Weights of a small GPT-style language model, trained from scratch on English Wikipedia: MLP 1920 ReLU.
MLP neurons of a small language model. Each row is named by its layer, matrix (up: input weights; down: output weights) and neuron, and shows model dimensions 16-207. Each number is 128 + 32 x the weight over its row's rms, rounded and kept within 0 to 255. Numbers have three digits each.
After each neuron's rows, "fires on" lists the tokens most often at its 100 highest values on Wikipedia text that the model never trained on.

L3.up1819:099077124145154107108143088108133082139175124106147087068185102107166127171120138192104169143128103093132170070067124123141100082132088187132178125119119120108072109120135141180122153079114141123113157145128136150087153178075128130129098155126114083126100149165197187119117141131101164158184109127152101147098141118089122111116129140143117075123149071143159137145174118114071110117105103172126138169085112110176170170101144148065110171117156091104136121193169150079125109125164153094155161113101160086143139144049137167160093082155158144124107131161146112131137128142140116055
L3.down1819:133095108091135140130142126197159176127121191017149087138114153088159125171125168121126130066159127153152111129163097101128120140104142075108134024073138142097136059132140122110182143061116115093089111180123125135177073138136119139160137148045161104131104145139081167086077140114171164124068149124086149171112115136083173199158102156184113116095092161189111133133126130078148159172114163128044143085081170137136165090096101171053146088126151069168140152158109171096104145086107111077149116131105081091132159141138122118114208086100129156139123168122190144160090119129135118120
fires on: " sub", " as", " where", "se", "ly", "z"

L5.up1354:143106109156139160109117155174070081109183141058144081135160164125085134098146197143087175101149131090143140075109140149118103122119136141112174120120145136055124152098111122155086135071104098132117123151128123152095114082095111119143160147163179076147155075092102042105199174143112125111132143187184098098120113123116187098155143081155154072162116117101103144103113133166121053180129157132136089136110054145105167191119144135131154090127095095212124158118107136162107181185166125116086121138125110137190140200122038111055170022173146200178121183150138134103138093156085148110
L5.down1354:210136172151130179186081106148113093095099143154108084140133115091148117123184126130136145153157092106154146125139126095160151198068122140127089167140131079155178119149173120112136130053146109131178110123118148143170141090161147157122130169158144125094163085176119137203143148107183112153108141157167130099155176127121100072065140154116138132083123063126126127140152098103161146095087193118136130112080171108146160156095119171076104075131152145111069128106111147077126161146134124139094100178112119150132136103156118153132160081105120088111219134155141115059106100166104074207
fires on: "le", "en", "el", "l", "on", "les"

L5.up798:115102114153113036159044137160148072161069110107097122133140172170137103150090110130176148121066147135066063124130179142136109120135118120133092087106147168103167097098099095158110123159107108107093167111096164121170146117143153141080119135075161203161181127152125100151158125114154171101170096145117140158150132128059154102115122077201120135168122154126143168112136177117169060105139186062151148119178088121126118134127136149147082124149122178082154099105088127130105123122114137152130060088076187111156176113140086115049100196125130117109192226110132135074158097133128153188
L5.down798:164147065093099147166125109094168142154103114197139153114151155153080125093122144077119145093140063114143171174141129117063153140147119121123103120091111094144113151152145135112145120104175105143085096149108179058146109124116148151104064134081127160082176130140153127079140126070173129132201152105162107197232137151136074151135070145081104085151079101128135090167164136071149153132220134123145117131121159153106068118100108111164139107147131156129122157129137168122127082133141172131049110135172051103128157103084149107184122159142138154200124149112172136105121115123151110097
fires on: "'s", " st", "ch", "o", "'"

L3.up144:088090099174136085143163129102073133157112133130149195099172135171128055146194150169188127057129131102129093097109120152137186192134160176096122111142163117160109125178116100140085101097087092164179170112146111166133119113114078144132086145121123141091162083130093157167103113111126170123103102135135150177127153100167150116098109143106111083135182131106129129162172093107115086154142144127127148113120169091144128176101130119068089145112114123182130108117160159119148143079132172136155107215080108086138158131144068082145077088132162072123113108154134122137163087162127121210
L3.down144:106129142130080156142126096120187100113151139128103096177141058098133138118083149135120168112114155118101118137156099092139117103134135167132179140100146114167151149118149117139103096126106185143150132083142123132137094147118086149114151087123168068130168112127113140127156141146159117114142162147126159132102114134086109180117154147113178114160130142127124113144122112144093189093126136145060118107153138117096104100106109157139144160166157118115089142099172113196140218115129101096113184169103129026180104148155101104154198164132087136114115170086151141116119149145166173116
fires on: " in", " along", "ant", " on", " of", " among"

L8.up1911:138145127157117111192103137144082120183121098110146100157099085116084088127137231158174102147102154085149101100108105074157116133214088127123078091145104170160073118137122130082145116158128133145107153117102148176139139134075127144157089113111097153148111071121117114097127138130114165172163105092141119119071161135087146065107144112123137145136122117093077173176153130115154129080143215119160104189122140157164079122151101131121139155090081138120196117163128142168042179123150132148115031087143090108152228152151119140113101184081141177162160134085148191136168100130126144101
L8.down1911:220106120078141151100128165164123095190130127182094133203161135088159180108125114121132141126095087107100136076078111102171152108116105171138150161224138085162105117145123148135112134157096152152095130158109129144159085114134134077119127118123110155099110171079163140156031122130140130118120129173192141063150143085137114110071100110132140096140115155151140135063124136047128146129120120195152152112149092129159166131160085065088106154143064094139086068183122158153124084143116091121104170146108129152101255100086107106120140165101099212090120121164168152098091101134089113104
fires on: " the", " from", " of", ":", " /", "'s"

L5.up1187:118130196146123145108147123145107141189113159199149103151129140101110081103149141134140197139080100138102158130121126107114182132124084192062132190136180132123148133138149109113131143111104131106149144147103140189148064131159201109145123143093140095096094186153141093138176189048153090188108118116125151100143169133146124133086110147110175050079138067086096055154152100143120154148165126158143141116081097142136090117155133083049136160085141097118137085145140150149080104190131126117095112142132127149142138162100191150144116170101158207181166136122115135146145121177107173148
L5.down1187:164142149135107132058101104119134133079196135108157098121125178086133102147137112085106126145122059113147138079094135057163124144092178131090140098172164127097137096157122144100198130149118113177111095074069141121146142118151088090098146164132154067171144159113155167123126070132122121163149090104030149139150125128119115142144113122145185150111101085130128104116087106130095148117185124076154170105153106122113118156137147108140084184121127177134159161139125140129140118133108157128170157125127135122164103109157123160169161159153120171125143077128102066151135084105141160143
fires on: "-", " I", "I", " II"

L8.up1771:152130161103152083106152101129121161117155086125131117196186049175126133136153143121096114125157181160126157088104113204082142133119120133148177117098121074118129102201121131091130099142079158105109077081141070148125124151152158173141122192153174061173155120109139059105107077128111062186157152201133197155107107062132124119146105086114124075083157169077134153147082181170097126156134144170111097181123091092173219137131115075152126122186061089167127153104069094142151158121145133133132103124154083137149147109111128148112089081134148099141119105140103159091126159163073109156
L8.down1771:111175126110112140136126149152098143111061091104128101099102193083125179185104099140153102071151129109083146100086084138125160155171097091102155116122138148172148097072179105110160103138172110174168117062112138096102103133155143110078115113083097113134122159143143173101112134126150175107105156120191099165179147151101113126090148073165148101142123133210129180121096099154120130089146143150056102093122127132120131174037120132084107189124170165092107119126145154155116148108141187112156125128091223159091210156127151105117092115150148196109154112118082100138147108166124130126
fires on: "on", "el", "ce", "ur", "ont", "ion"

L5.up179:142173083147104105105150082200140161165154206113160171108092118089080096175152086166102129069102136180118080132091099190123177109064115144170102105116162111084194158087148112137109133125137135118181127109179095139155069177114156167156122131116130076118133127138123136069158151133127114094124134103102114140100170149114095137099166106139155141112123134145131124120130181130107151136116134146151148163063049114086162149162165120141115129167163134123148125113121113187183213107086137169106075181121142116107159116134150187109158122150142115150131130124173136113119153136117124108
L5.down179:174082134135104142171117111088124125140029093160148124135097131162138167128109138122169088128159127105168175222129127172081150121126137119130149160144113143215085195123124135082139119108124179123157132109131141177162170131144095181166140111054116067103127112140179108100120125118129143174150102095115182097141165112079107103072078155107133123105065077128156113148124120112101089128094089124158139100109142147189106099143133122124121143131090166140120115129035124099132168140152119146170098171098135052174091166149170094100127192088154181177092066105117089188150138161076117099
fires on: "al", "\n", "y", "ent", "el", "ol"

L3.up569:108046128131092097108135148106180125156137168166140120126135112130116148157132123171109173158123158142103210121086111127095142075154078159125162148167152141104103133113133091124101133127106110107180137100129116130182154142124091125150130134158112095111139161125118149072115135109172100144096170086066151082195135160180167110153119086118071167137187083099169113053119172151053123095103119141075150119124161107148131066119162150123112141157120204091140092076152144165136144126152085160145121099074105172097094081129125160107142179136129163127128182121120125150141108110172168165
L3.down569:104103206121113136173216165088103099106124085144113162118133145161193041131106113146122168161151119119135117101113168128129127157146080115133142137116078066105113133129201148086129125142095208110154147094114127155167131156146122115143152117221155162172115089142140110183062159078100153125091104183120136129120120171070147136120112173076062135090109135156133138131128158171145105141145140147129091156148132115106143147181088117143121146165152122156140125099136107104112145067112158024154135144112110110161140114103038118158151158119099153111169095099196112121185130107175098136
fires on: "ne", "ess", "le", "0", "in"

L5.up825:133103129154118122123134122146141117098080112044146237123147116164125093102176099130119164114159097178098092112105128160121100138086127139135104110127066122093113073149104126110116067145223134138146114121165133181209113146136133172135103182124123152146117125137160080114158110118155098112127094171081131116102096088136174210093154168147134139130068119087157132095164133095134124067106151114215150148193133130093188146158075171095080092108166162072161094085150154140149140126099100112116140112090142136131157086132125107117179140165117166093170125179133136088059100096113122116
L5.down825:129152169131114098121103147115160153101148140153120120111086149080191122153149162172062176127094141109142129124175099113136136080101122087078136163177126108100064031141127100079109118072118122130114143106143107132094146177196149141071126120175157082118119165090132117105097125125151101136045129054106127117156112142109091158126137136128109144075147124147163133096128129090124163151134142122148156082152171143038160095166130129126138101142109157165105116183145116140055171171055128123160139148093141109091109135130164154141112108095141136169131173115175136174102115131121140166
fires on: " |", "ist", "n", "or", "en"

L3.up1767:126102160121130152159119145103173115221101120082115135145124153102114117135091114108131140102177054130136089114184049143163157090165114135114165120169135137134057137105134106120158118176119073098094188133101092141136169133145105122076120142072150174083113097100097168061124141099088075142117116115100176081140096183162089099169097094139153143104140087108170065124199102096165158126095195054144115107129104063103141138147182105110121098197118124153187129106103102160130088129143123110177146182069105097154145135169090129095139134091095125173122166168112067167096154183069082114
L3.down1767:139066144104116072146148114105095063139128146116116110116167113067085157091113138123097142162125102102107205112121123157173176117120137095144078087115100121159120165200124105141150101193100117067141170152106149115142123135182139161094154120116126157151116087098121112070100095140096195140150117122122153130133136113120083112140115169126194100158126137124136136175092108138184139120085191104173106046120154104105092152213113119174121104173171134123133102178129107064107075148090044135053141134165139151113128051109119117148153134146163080134194177140152116163131147142140102106
fires on: " of", "ality", "ell", "ard", "resident"

L5.up1215:138197184109099118135083144136139098109127119194124191091099101089105177149102143121144116145110173085127171084149115137137132152151091130134137096071128159058154077103159176166153125075166138085077163154119155147121122096117096119145167189121167169114119205137064156208105114090139096144151120087127080121145178174150151141160154110148185109157093119132115102098159123125096116100132107075099138119131118145138096115154157120171103168167142084134144114106157149126073118124156074115079148094100147145146134120131141165108097101115089140132113084047180152138152082158109097131
L5.down1215:170036117149082127048094139130238117103157153120107121130089111104125144153084156135126135143090119161160125090082140130100117086135137143168123098146146139137107098186091183134164129125102147174139174144130103153141187135194113105176166112123108174138138135134080106162097133124085208111135151106182153198092103151115168120131122122154116090106112125129078105183172085127166138113099108088170093154151165125180181121146131093160108126136128190070121092079136142133147161120166150192110173093102122114071085234118135174107055106126169131086139104137111166105135110172085121162
fires on: "'s", " im", " the", "em", "m", " v"

L8.up1036:160149198117121118134121115114103119107145079163100068095057144072091105130135154127138114144144171118093112078114093149148136149155154154152163121177145103189122159139113064171118139081149124171055130069148134098129145126116142136155107113134136151119125086120133133200101118175120116096144122096186175128136088118157176087128151154112140154132128077124077145101139087103109146120171159085185198186161147144118147160113153089117138150089138180080103077150144150131131154139184117180081133146133180146178221172050215107138132171114120178152154153152113095084157181092157136182
L8.down1036:112148109105183125118129139138103083146120103115112156170113113183166134151147079157106085161114160085182144134140145097174142136164165148114061154065142088133223064184127147113109135100075124115170096087084144128169110175142102113147129213097072113106087095051093088095115132059156082161182148119159138181166147126168148167129172113198181153121079164146154117160155111072097114146167113100117083109125142134153103148121082138141131105124140151126177159179137124118088086164112180097085121138136135124153130032149095117155173094102139089138106079140131217140129122072159123074
fires on: " at", " the", "ing", " The", " in", " of"

L5.up113:146146113096105055106174149172143133140089091098132197168101134173093170074186097125136119083154143134088094081104094145103154165081091145137109175091165119151073106142152143145178122168130128159144117137152134120149173119158126151116137194103128101092097155150123176098150089129136136149171137172140096170092062093097086040084094135159140132121049160160171129125101162094135092157111147094096114109156113134127153105178134126120171098144157087200140118132163130136131125077086040141172146115133076099116091149191178170106156131060105155180089175198188163185037129154120174154
L5.down113:135153097197088090113105070149126100103121094165166082089137146099137086135104107148118145119124122100103065119042114143114086071053087152170102178195139082118159145148102097177131101134140166103190168072121148157101154147133138147123104139107147113132095125158157123153124119121146102099180169070195182142123132183134089150115118087123131189085146163121130095164061134110157219124157132130135100136081154147115081161128130152106123106113151089176110136143169117139120131089135121126132110066169140157115113113111049089086152205176112143122144197110159126196086137125076131153
fires on: "re", "N", "at", "3", " |", "0"

L3.up998:156073210097122106111069111147113120171121110066131082134139124097160140139106130144073115113150148185108168061161066156122132070099142155146147178149152137166095126092109098136138105171134140112118153167170126124114110167064098118115088120165134169161143100190162106157093145105037100125081103149143081126078117139096137101123140141129053119154086127122092126107144094157059144157043125131152145051139174187205146143153140147074123156142140113125127138083144111131186125167159136135204136137121074172106117118097135157129092105115124143125135136119094095156125141091157131127
L3.down998:105131067142072127140075092138178200122171181093153162132094112149154095170149155125150140096123143154174082113139096089083117120170046139090152141137162114113184095172170111116152166159152072132084123140116139170192144120129118178108151136139157131107106117115150161144113128158082174105106146087126095155086072107137178089039121159083092164131138149187175108096176142145129141122072100075078123066121133099131127055163084168124140202140093142129152128141162166150124108167142083128163095119137136179100163124109158155163104116158102127141141132168085067172120173135169144138
fires on: "v", "ov", "z", "ast", "ward", "se"

L8.up449:133090090168112120112152171111083154120174104105116171121147126206120094140101151189193143117065134133163181081148105124179107144129140109194160094153074154137116153143122145096159141140095134091178170110154075145112100108047099106102059132126117111185099134053144114156075155049106154108141133154089125126120160103104118111071156104144140100187170158112141132142123160124088142164147091135077131170120122103121101123085165118098120118140126111085172102144113153162078168084093149129134183104095173091090236063089138132137111086087140101149094130157121121122107153138130127144
L8.down449:140126097157136128106140077051181097140121152118165153111188100085130149154135114133069126131154127098154100131122128193146159129149125105148102136142195152130130113129132096170100115075150093137096127127091173102112124214111087145158158162112107127131101094107152124099189122107146135128154202095091065106081045112130130111194034156171080150175117128111114112167166068163123144063088059179183106140111174127099139164133100140067161119133166114043066133049105122091147157181135106099114167133124068123146255145104113124116121136150120123129171111126131096152133116113137135134
fires on: "ed", " on", " of", ",", ":"

L8.up796:100149158082177134107130154070175129142176140064182140174141090105082143163138095133136115123117155107152099141091129193156083057156057148121168070151136111109087151110164133117146107138168162116134100129108116156117136121142120116140165144159117192148155094130114056101168168070128198093153099140093163176158131119151129147166135115126096149097115100121158125107122109153059123113124163125103114125062126044124135152183090121109077157083156101129155125180127146218116126138117082125129118117138154080208105139099144145070231107119058098157172186094083163083162107109094088115
L8.down796:135124117161096105103153136096111163096146106134174154128149082190117124092148157153104147104126108123188133132113117106156141113157119105102121126118148139130163158078140139122147145159179102111130111106088150140147174151153076134170164106143152133100130159119115104153161154098130092089171110096151110121099142149094092198140109151055089130141129128124088116150127126071109121120123092142144185128154082163076175160074181085125089102109063146085074130108093168098140137088125140163162089217118115114095175116072019119139121110089123203199134148156134134159131121193114145148
fires on: " A", " a", "al", "\n", "u", "ly"

L5.up1115:121116117129142127179124130215106142114113109051113117116123195155125134152103122138170166152097110130102080146116129149206139122109080092081138110150118132140156171130063163113142146094093098102160168088102135116126139170146176079107076141163166121140147137158145141076120160150105122091108104118162147132140116188134133153122144146108137120167120048166122176159074161108116089077174109132183116128137122183072131134074088121114113068102139134126135167094069133171160135085137112141147149105160145109154123180092117051071102107183112145173134136124145175169183103188146131124
L5.down1115:176162161135136155134122071100110135106117108128128110080129101072202122115196108156155097121134092133175114121106097102126129178101124065111154115113157062145135071099061077191157088148108073131163094205150179159121086157090150196164131147076098087069142107199090130126116074167133141126193102128098086152095163121090077126109202088107110148131087119155131135138149119155149117145152128112089144081147149109155164109157127129122106173158196148154129115188185122142128135139111125148140084110185097067129166091113137108167109093165129120177063111104060155127082135152098144167
fires on: "ab", "le", "l", "aw", "en", "amp"

L8.up1529:127134138127077138109142082086091123119167148198132155133099110096123140103158116129197126145168077128144100177129179090152136150160149154088205161155095166135140122128118189104156152062125096094175126206172134094144113161122149114097133087101174096132127125207115110056130148110150168166111176186154098101159163164131117068146144130088149127102117069113178130134130149162111078172158127142137090166204069104099133124112092200096142147063125085129130112131108140155096143141139125107158133150048106152156143141130098105125130155133123143146150137153163148149179127096133148146
L8.down1529:117173097099110165143122127094147081133155177139138090124116170098162128140116178052133110105130129122125144131099128070139108157094128169176124139143122174097192164158103186102108080092094147119186138103090100176119106156063152091137208104088142162132182190127113131160119123153057103176114067120101100109158139171119028149104181163146132136139116171128147111097159110140153129104094102146136130107163093141130149105132131090120165120090143153125103112074125163128101096148066120111121132185116023140127154071127139139107139020122158151178113167084129150141079101129112122174
fires on: " I", " Ar", " ar", "I", "ar"

L5.up1594:088139175084144123164089076165137131105120106083121180146138229109123150154118099132124105125121108159083097116090126115096175082102064152160110058106138155132090171157124185118105094122204118109088148063171164130148075113118132102215120088125114187134120090113118117119112126173131079119107161169177061099127095160161135105144128150060101087107103099148219131142121155081084112130174162108188171089152124129161119116079113118139142131142116118108205103148118141054162157136150155082050137159115153141141097132105067099097130134172143154167131099147149089116089110121071119112
L5.down1594:136154089231143101113099065160070113132127164130145116162152141101152164154122105129027135096092153147116095087095098134148213124120094131111114139156166135184101093173133063008159080078147118122135168121155089171147147112114145173090140099166168172119111116152153094095152068197146077104207160101091139148098094136076142131083101116164133103119138092111162100121141149151118119084120141107128140094178155162141115138138118142152119184125116120083123200148141094147090170137149078140098077164092094104162104128102150127143165119131139131141085108198114137075092134137148146071
fires on: "l", "h", "n", "k", "m", "en"

L3.up1354:110119150068062193089126122169135104136126129157184159155118136138127166089126164126143131157117107179141133103154138122135123127170097129149147063094153140133190115079155087106135142121139158130184058052065113209168150159129126075113130187130103084155163175097169213135162179097105142118122125138122076113128154108175113115072196082154137147092131127137110160107119100080158117059157156163108166104121162115139113143106149144132129101149130117081063142133107120144084101148105197134124117104160178144131126133181058141184086124092063156101069124097154156109130128149118168100
L3.down1354:104162079091097145109121128144100183120132082128132124145121058132152135089059096166108153118117136158138151125125110156150136137114114197095187138110048107082127117168130168199164220108162178127112164140194138189076106101106148080151091092093088091156115147160112172106128133114148095116131137092117100143183090128123149104143104182146133138137109126148130075191113064095146145127118074131164154131148076124095081140111088122175169127123126120149147135118059065086124117165165141143102155100163128100045102137155157206106096192143137100133130143095113084156137120093140149161
fires on: "ig", "ic", "og", "u", "im", "m"

L3.up1050:121057147087093114148070135145114130151125130143126195171112150130110127142081122169190153162100182074156137129141090111135142140113085173186135132111127150130142135148133066155109156136078168157085110117122075113135136128167172159119162191151099169108163138125085119183121108131120122142127136160142111083174152092145161118142207073111170127076144068131121177172196115092154132090128133128142130123164070164107180138127169117136106097190104125090137057082111112153117132140167150098142149122102148139092168150162129109123082153155091178157167145097114115157163163137119093101
L3.down1050:165203120129107107151130135188120057151178153154129100145161165136068123120128173095119171137173105089137142106126100135111135132138147111127092127072110146082086115130106189131106097156141200139095117121089155159164133108068118055097095141118067182115156144081165152196128056097162159160151124072169111135155172134144146093082106106153115145191132154144097127135157106127122159109145096179144106123098062158190163113079156166170121109091071096145183130129140153123123106118148123122105202071117186087117198162103079105161126108113093179110130106100092171170167125085111074128
fires on: "'s", " his", " the", " from", " that", "'"

L5.up849:123158127107135116142135100149082100098077106142151167103167101092121089132116114127113142133072177063092121171091152147149085102141118144108120092102186098132133184176118104121113120099153127152210176095123171151135153139126199188104131150123089154126163168178109115120113179104082126074156112101108122159100087144109136065161163191145135121117082095128091103156088104117172120124121142157119147153068113085107068138129080100112109142167114139136122119116112142175154138161152138130147097087135140084126146150120127103102178125116096080119040184103164146174147034149084152100
L5.down849:156087168124067128095215156148155184131178154080117181146051167106161155159148115181127173132122128090110088152109157103158122177144147150128157084135104145146136126044111102117131127142167184162086137112154130098116102075163159112156118156093121183101132088142099096126098107158108137164092105148187079123085115154113097086106162110096180149171112167136137126120169117106049172154137175114095159129147137094107170141112205156144097168139122156110172052135186117121144131133161095164161138129161101156114112132128124169164089146121138113172157170130145166156113123146164160093
fires on: " in", "\n", " to", " a", " –"

L3.up717:144169083067107203110138097127101170087170187159126186124112095099124163131129117170101166171083136103206162107133120176075151130134119163071155132165113082124103119142139104119124080159203164160149058159127154133086138116155164120110108147131105114150144106159142090065112126079133084150073137136124117104123125134158134160111169139177107144125131198128233132081117134201118129084117174166179096116100086125133119140155105139071133023081082137126141137135126113142101114211086118140166085090149113154078140150143123167154140115163138137162084123152136123117140088167143079135
L3.down717:156123192098143123152108129118123136162164136134129044179075085137104093134146206117155155136130074095144077127082166138167126160123114099130132126147144115115158097142137096156130140143140149090150120101131086117096143147153119141161082107097124067152103121148092065100155079112076154157139104106108061084155133128125098129162133147098140140154151102138126104121160126121120067159071139115144187067082088092143158140152086155110117116086133129199073100155186092148117120112169042093124164118140143093159162174150112148106100178128124069225185114089163163087072152161119124192
fires on: "y", "ory", "al", "en", "ec", "el"

L3.up628:159057120166112145094123166123118175146100148098143154090090124159183056124157093147111088185131142116132233153102122124227123154184094108126121099124096139140173162155102122120157155107134161110158124077166111119175129139094168137129140125140109131150172110171081152174139128149164154139075110111138123094129051078142086135085109100201052146154155094157139169074124128111128149098142112132094151152107143123087183114157144135059155176162072080139148065085142083128171133157157121152132108182112131108170170139116099099121111097143072143108090092118066171124070152134156159180
L3.down628:097124117146163145172105083097089117124102146160133151118235114146081156138131125122147129098099173158127091146149138131070124140080115167119098123185060140063144133115151080192143134102149101126162109251114154141080117123169129143147151057150119023128162113147120118153101097131122173136134205119164133121136098118184130120192125108146113162131139079151108163127145153152191111152168122131161152123144096171094123114068123160136103139068107094147139092126091207144122088168115042171126164140131177118082154154106171110103169146139199129076092121091072105089152143053098150084
fires on: " of", "ated", "ear", "enc", "et", "ord"

L3.up1351:099156151115085115112054136138117135115080184205174174167069084211150153127150191156134124175124150104150138120141156096168109158094141114125154116140144111064153137145139118159168134123128152128179100142085128116137148172076119095112133137126168172135113127094157131102091089091146073138064125157129123051131159158084094123139142133107140130187199114174144150150163148115192136085097131121119137122103144099147129106144132178155140153172151150137139065114080119142108217128107121107121044120071164129073135155124097097110125138069167153123090166080076122112114113147112160078
L3.down1351:141129136163157154092144132063135074128155084130094179123166072093140101102101141128073132092111104106112173202122139098150105073159073124184160203075097162157093167155125142128139171151124124126166119123151133181114102097197140122129109107078027048123107134130100116105148192104147180143189193137089112157100098086139155112145133141207136116069109073114193160137115114164139114151115122120126116148151139092165117136131070127180093068135124153103130180100149120176165103058160077133134124151116105189140136147150181132134058100136159131100109092152147199150117128119141157121
fires on: "r", "ive", "u", "og", "g"

L8.up1574:076160124135189187111159160166181116101107116148180196156075114133148156124142168133246100154125145118165098079121100141112159188110073127138147107074156094176130060082118102187158203149130129211159127113154161109196078132083130115126116140069162081122092137154161173174083065127163136156173154082133158108157073177109045088140104129165098138146122092126121133122122125134142118112139101121140091136096115086091137081146146167176104106112121107085163100117088124110094144102103050163161136142100145099129165137111102100159099087120103156116131132120127143124090144205162113059
L8.down1574:077112118171174090099144128164120127112168181169152107146100094071133097122139082095172097127166111120140152146099106182120111159077085120107088095135145091186152115191137158138111093150116107126107114091130122146109096142134136164127185111199141050089099118120137098147138128152173123145199148152127159148133111123099088108097154109132147132132138099125105088153176171114082160158124146111172065108093123186038131091073177159063109153130111129104063175088126164070145101158144148115120109143135125165188076133133152097089123117118150082095121142122142140151125150138202186108
fires on: " |", " m", " L", " l", "0"

L5.up1781:124206142158166148130196112129141166197150168102126126154087084087077173096126101171106143169142126094168111091163166219119116122137092105084116129147130055096134149145133112103094120138119161100128120079161134154123122083131145131123102087120082070123139199148102160147178102087108135104180146142114119072106090183174125095163127122161133113116129122158074142137126122124090100130126104155140111142124120164092109137140120100102144037150114143109093143217117084173129100084097160083194091170094107199126150140125117158110211106172168123119186082184126135114119181100131098116
L5.down1781:116082112144098156117074142107133106087162118137104126181166124072113097157100120138119126093112153122109096117073091073105135092080150165132120096116122103183135162122142150137144164166134107109160132159143184135136135153156112106157130158075167221138112070131199160178131134118187180113087123120150135150094141119135126078097086096073113091130150099133190093152154147171137103139140157135200088132094128162171134162062129183098156130126179114170109096153116159094093069158175090111069179084167109175154113155093140143120095166068156083146106173101097083138130134167114151147
fires on: "as", "el", "land", "y", "ut", "a"

L8.up213:075155169152136166090151140116082186116226183133133091144053115184131147137101123100184156158171162090137128192130129136161171072067096114127095135144147069169196138077031089123074116161113097139086129117177114111153158129151062133122104047162116152139104099110102123135068170194144131092121094125135130134132096119083124098143162127115154106152134147117154126126174130205169068152116101112164121156105171094088112117152093108092139119168093164145141140165107162107161122147162144121125152135149135121141120107115101078082102164149100124100142176114139118116124122161073116133
L8.down213:153141110152141130203155115139120172093138113110178148135172060140122140151116083104111098165189144184116160098119130103111130146148092105143153119118164138144161108098105114094158123111066149127170124164088143149076114139162161135153128160123103132146047080137197105083118093086057161116159105105129180146086107078128113146113115133142116144067118121106149116134112121101167121102110122177122072119057120168220166106110113111120093169087116120112176085107148116101149114083133163149145130093062181164094093155132113106096162163146111058156173163196121142137113150143118144094
fires on: " as", "ur", " \"", " He", "s,"

L8.up1760:088081142076142114161134153141156098112111104083103126113126155067090165149153159188170118155159065149103152121125107082157182053102176090153121135109147116142112099158089126107122080123215109142163111111077134083126098117136130106193104067125135122218127096154000142109114111147106072163132138140190131139153129153133118135110089158171130162125133170129128111145139169148109123133092123194141135121089105152182173136119064082129139097096134160161146167130202107146137145104175119146170166131112155162139122115143131067112159133108125133123123131194090161113122154162181151079
L8.down1760:103117131073122099158092141187097129082131081164173145110165151147137121091126137050111156165114147122142182115168088124090152126115164090097132143102169135112110088158104185064131108127255097130190132134121101141125066119114135126141217082131129120146131142112151079095105133142113103135167120121139173190153157161193138135071105118112104168133166117151198100137163148134160141132181124176112153093162115116145085112129123119184136081139102093091086181120164099123121110145094110156124073164029111128208139168097128104117056125150135105085160043188133134158168182167154131141
fires on: " R", " reg", "h", " No.", "t", "n"

L3.up1105:154127136106124060148154182130143133168126146104079090191149114114178126138066051104133090124112162179140146172131102094135093148111112129123111150097129145130119190100157124091142119104144059092210131118140125140094127115104152126176150075136096163165150140106107127156093121094101125115142115116125140161141133141080135133117094194130132103070185116076113130146117112179119166124125082141142093072215081099105165154112182138184137097126121136138176116194091121123052096137168140103195174139161141107109103122124105147074119136179136124131117154166114105132140126126113202106
L3.down1105:170143148137141123083076069117121125091130168141132139146108098179132098115187206122138119136125109111138115087129143170167134179204165144179110073097106117131148099149062144154093159155061123155141099173115095107130098164145128143164089127159111124118109090213115162079127131136114056083134137128108116086105119096132129141138132140167132127120128148113140103136180120113096132138079155134114121177089167119078091111143096145121169129137169157153118157122137123142192149183121172130140150100092118126170154102171130173110092112102140144130110157106115114144115173127092163093
fires on: "er", "her", "y", "an"

L3.up587:158145172076137186066157166136120154154108122114128114130106158129176127151096127123111141151073111138131113070132118153095160124148068116102185122076108179153091085152141126095154181132129115161112157106123106145151144137109122125154117153095122172111117144110112104091151125183083118108086096139076136102159077106197084145123104150145108120119120046117196160119124105146056161144144175129120143144107121115172100144146135143119099149160095168158151151110118052183136138113158143081128140143158209126113159127075141149109115115151087131108163118084114077122100184127163135088
L3.down587:141119177100127162127118136130158119117173096128134151173102101156070118062191095132096128112088140111142110134136146166107156055100144152140166106058119138134146144147096128162167184074116127137185098198128135140143120114120199136128065096120125099092127108123121138074077091087128106158114165167163133108113097120099081149071097121134125133158118113137116164163098148184124166155178148091173100123159135081140153129123141121131125082079191102149110153083048103104124121140070128213112101130139087119134118078172127073107142094137134138143109136088111157142110158192093163165
fires on: "amp", "ard", "ip", "os", "ct", "ell"